config.yaml
num_hidden_layers: 8
num_key_value_heads: 6
bias: "none"
init_std_qkv: 0.0153
init_std_up: 0.0153
warmup_steps: 266
batch_tokens: 131072
MLP neurons of a small language model. Each row is named by its layer, matrix (up: input weights) and neuron, and shows model dimensions 528-655. Each number is 128 + 24 x the weight over its row's rms, rounded and kept within 0 to 255. Numbers have three digits each.
A block is one neuron, or neurons of one layer that tend to fire together. After each block is what it responds to, as a language model described it from the Wikipedia text at the highest values.

L3.up378:070147117181107106121125133112110109141113127121133107096130127120100170145168134082119160101141121126151104109097172137141145124144192103094124101098121081106100143152091134147128070157108141114130136091103112127119141132138176135131146152093138103126099105132141100168121094139127154097131119091105116128138133122107178107166116198147116151143092098129117111098101147106123122050157
L3.up935:134143093127062113123125151147155131131136119097148107115114154121108152156124126159116128100139129145162114143141126116152196111161106119136134125097131109186104140154143095157080095119120151130197144130093165104178098159154089127101143185133135126128102134124152125149103125147135130099088149142120131124176118130121186119101114148123175133129064069120156138125145149120153134138138
L3.up2708:113134134153111163111140132120108108191123144103167146146101104111119084147137111124175125105138135142153093129139134133104178124143121125125090117104112078125144162131090162104103100170126134086131123100129132138182118162140171148123146133121127084128097113133109133163115103139088192058087116109096099091166136129133171129152127172068104142117137044108151125108118157094134147102141
L3.up2763:071109119135093127112146136121128140122145143098143161155125112178143135143130126138183136102151125130122120115143110126109184125163149141144098118109133090117116135143157143147110073127091140195165098127155158090169119186163125110146115178120105104150128126110116129184135116131107133134099140134114147165137140147128135105122116125156133144140144085136175123116109102158127156098126
Section heading close

L3.up327:143172121130091158139123113138178121135117140122131122080150143147092120151089115085141195171126134127138134168136126168091131158116134086134097116106091116110137129136083169104140110097119104119189144134116098120143104137107132129112132100177160186137142101123115118155089133151118160092108102114107100112184076115160119122090128150136087125111126074147126137168064139112120174109149
L3.up358:124148145174073146124079056122160116106118125109117138139168142132148118154105161083154155064139103130129162117120144114127150169149141111112117117081117149105150141124087141145152136112103130108150109130162142109147143188138161119142121155131121158130125126112130113148104123150140128126128161134102118128158108070168129129097121126146130135147123141135111142102145123129079127123131
L3.up1066:137142129148110093119118098150130124122115165137102114106180134169145109126105135103088174142129111146121115170152146129155164173142137099117101138205139142181136130130113109141139158112085146121135125168130122101125116103131113122119110106149124133143101124110120136180133129132143116077105147098124101110135137154121146126088112147121139111136106091113132163142124112094117164134149
L3.up2534:141131158138105155120129158143166133162146146094120140114158138142130105138123112092089150087147141129161120149096143096148152142166116160128142099148115130125147153140090127145118098116110113139106141148123130099163088092131092129106133131138129116166125168103137148169121118123123139110134127156131116144124112126101182131118118169135091131137136061132156143128084117115137153131116
Prepositions opening noun phrases

L5.up163:126130114125126097122105104139134135122122133130157174136136134155092133110139104094109165193127146189135144170131127100141126138121175134119157141130090172106142130123134140114097133114126096180136143166116119101114072111135169106182126114141128102124129088131141136145144108148119116106130102155103096084098067167137135117102123148141156124143148122102120113097112108117100195125161
L5.up1251:110141111125122108161117105133144125090129152120101122110146109161119131126133184083114174125088126108126147192134128150136130158140126119131085103133171138128191156153077178087132150169101136140134127129141107131156100149128186148155151084101139122117134120150126132150155119125120135097136104130104132126118100075165164110158163168135108128143126110153125098131134135143109160116128
L5.up1584:112131121132122145106124130109151159069150173110117127101112169143106140146144108134103100102136140107144137114133119132142128164147190126142111121156106129151178192121095171177168107107124115151146113141092114094182102114106134128152121094108161100149122121135128123117114129117128091141137103102134098151185121168144091105105125179125072153126119096127163101104136100131154146165085
L5.up1926:107143144120106158109137101123143135111142132060114120124143120153118150141122150144128132172149111110100118117115130109102131196110160104120119089133134138089158160119105147111124099140129109124149088134089127092177106142133119123131138132128148119162114082150120152154112119167126145111123090164144118068096109156135143119104132140116129140134116145138124133111148115115135176127111
Temporal reference setup

L2.up1616:082114160105112118113147139158098098099111129096061138174154111142142140110151085069119111122091132176106070149133141117141125129159189162122103107081100135137138135138104141135135123119061095153114104145154102100112154132120161105161084126110112097141144148118118131181135130130130112107135123142132145107123108125150122070103156145151164138145126095139103161123088050131163132110100
Temporal sequence transitions

L2.up3011:134118119116106115108112078149107135138171145134169158097144074111140131117125140132115122101126118136121130090117167136137184166112144206134138084132156104089148143138148139075150111145118171139121112151113092134138084136120115107144151116128130109102112102070177147164102108123144171112091114122143095091131148130114164141138140111132138142184140109135121109131109108133139185146110
Structured-data headers

L3.up1923:139106141156091156114106143106112089134149099137101110107098149108106123145163126118102151148152130123109151106151097188119151131100160121127120132164144100109107103121116108129136105107093106090128092129134091085130122116148102108119103147135116153083088144139101124135130124120086109113102091108135135141145117126118154127144101156158115123149097098159178119111148136151143157128108
L3.up2156:124136125107117123101129164153109147131158131102121119067114102100133144114157099102076127095140112185108123118140144131120159122126123135100122113167106076145154134145087137163153089099133138112138134123126100098111145138133105135141137123116130124115131115148118121138080123161145148118083150091133123102121115121130155138131122106140091132145117116127127133090141138129154162119153
L3.up2298:122108168118113082163132092111115127114139149152162123096115102122095119112128119141115117135100124161158153129161158121145185158107148138113099129076140132118161126123087118149092060139120104109116116085134140147122136126122167106137108137096138177126123073154131124150105116125145131118090124134148125117133146079132150118118094128142118129135138138132147104075128114151164153131103
L3.up2645:125141135108100121120079154117161121138139145145098108105161105143129148118135142089131191104152139127140096128148132159065169156117168148093096099142138110104148123155066170114144118105131137097113087164121172140120129134110144106117121131176136155096112125106112128143113116124133118152122080147127132113092103132101098119124155122136119101107130110115094131108133111164142128143130
Table and infobox field labels

L5.up1679:135136120138125124124119137144122086144126135124124127112140124119091098112135129129156151100154128105106137112137140149108174179104135122134165119085119106113100124066115189121145062084132110129131105094109148084201100160110111126156131134174089165133139087098148137181123146120138186154129070141128085130129124113075159127152155112148154122104121121154154132127109145138125120129118
L5.up2308:116137087143118131103097129158126074155082107097132123083200111152136087110153130151131169089124127116144118132127126083188155139102118126109123134082109155126085088109118171110131088122128106119109113088144125106130063098100121109155144146151103129115165134133141158218116141136121165111157136174158136108093142122127163117158127112107142125117091110129151111100120116181132147129131
L5.up2568:115182129148140124128143147125107142132127163141139113124144097134101164156135161121129142142134128113119154101176133113141156171119149159124163129125127146083058145158127110105187090097134127125080099117131130070149145130146135126111143143130127156093092114114129120137108143185138126088163120164130097131112158114110136091126159118132098127106138151187136139131092159082121133081115
L5.up2967:136137191194113132181127211138119132155120135111146144120124116081155142150122194136166173156123094144114130115159166123161100135116164111172129143114108120121147099117118161121153101103148139125128125096096148113123143125153139133134086096141107142111141129133112148171157106121115136126144111099119072090143120122156149107141094139130127144107097109120145138155124106147138140149126
Table and infobox labels

L2.up3049:119096165114088086116100134091091132138141147146126126084127113118140115151152084109077105097125133150122126130161160116099173123162136122147145120161170117146133131122115132128125143129138133149121152132127129102141111104146095118109088129131145126134163127133125101118102123127118179103089116177135185126154125124130169116171124120135148136099138118091159130088130158122148148109111
Section-heading closing marks

L5.up353:117160139132134081098141158144172168106129142134110121116124135156094169129150117130090094077136108157117139163165177114119119119202110125107131125118121137126132132136126150160177139116110100093175121104125113078170149104096086122117147127134149167134169131117137114170137096113130133085120146143173126136190127120139207100111119129131145117170111093109143144100120139109105170123193
L5.up1693:093109114113087161126150167139125085104110111132142171164067131135137109146127141009103110091119091154098128124144164116121140099153144141142130101085102125102126105085117124086144080118069133126144156126116119110125155150110110117132090157132134100128090143155140150114094129131140121126135138163116142134135147121136158115065089115183155144159117160100172172111132118155136115124141
L5.up1997:124097135155132149129111102145110090111138134150127144188146170130062107121118101103121137151092122113140058117122126125099103197094166161117081083164105122133116130136123149137157123128122130097091185108148135110100099110120146115106135110169140108108129107124109133154101119126098133144153176103121154108113112089132149102110122135129083154161116136132132109117126124154169136138153
L5.up2338:109115107143137098150176133124089051144143132151082121127152128110142128127119101097115145121134188089125080113140111128120120138115136154118136117170113150100121152099134126123105096094118079109112139132112103154102101103147152148123138087183176128125123109081107169117125084141172121157128114118138142109152116134111149081163104122186130137170131124138115106109143090123146131145140
Section headers and list years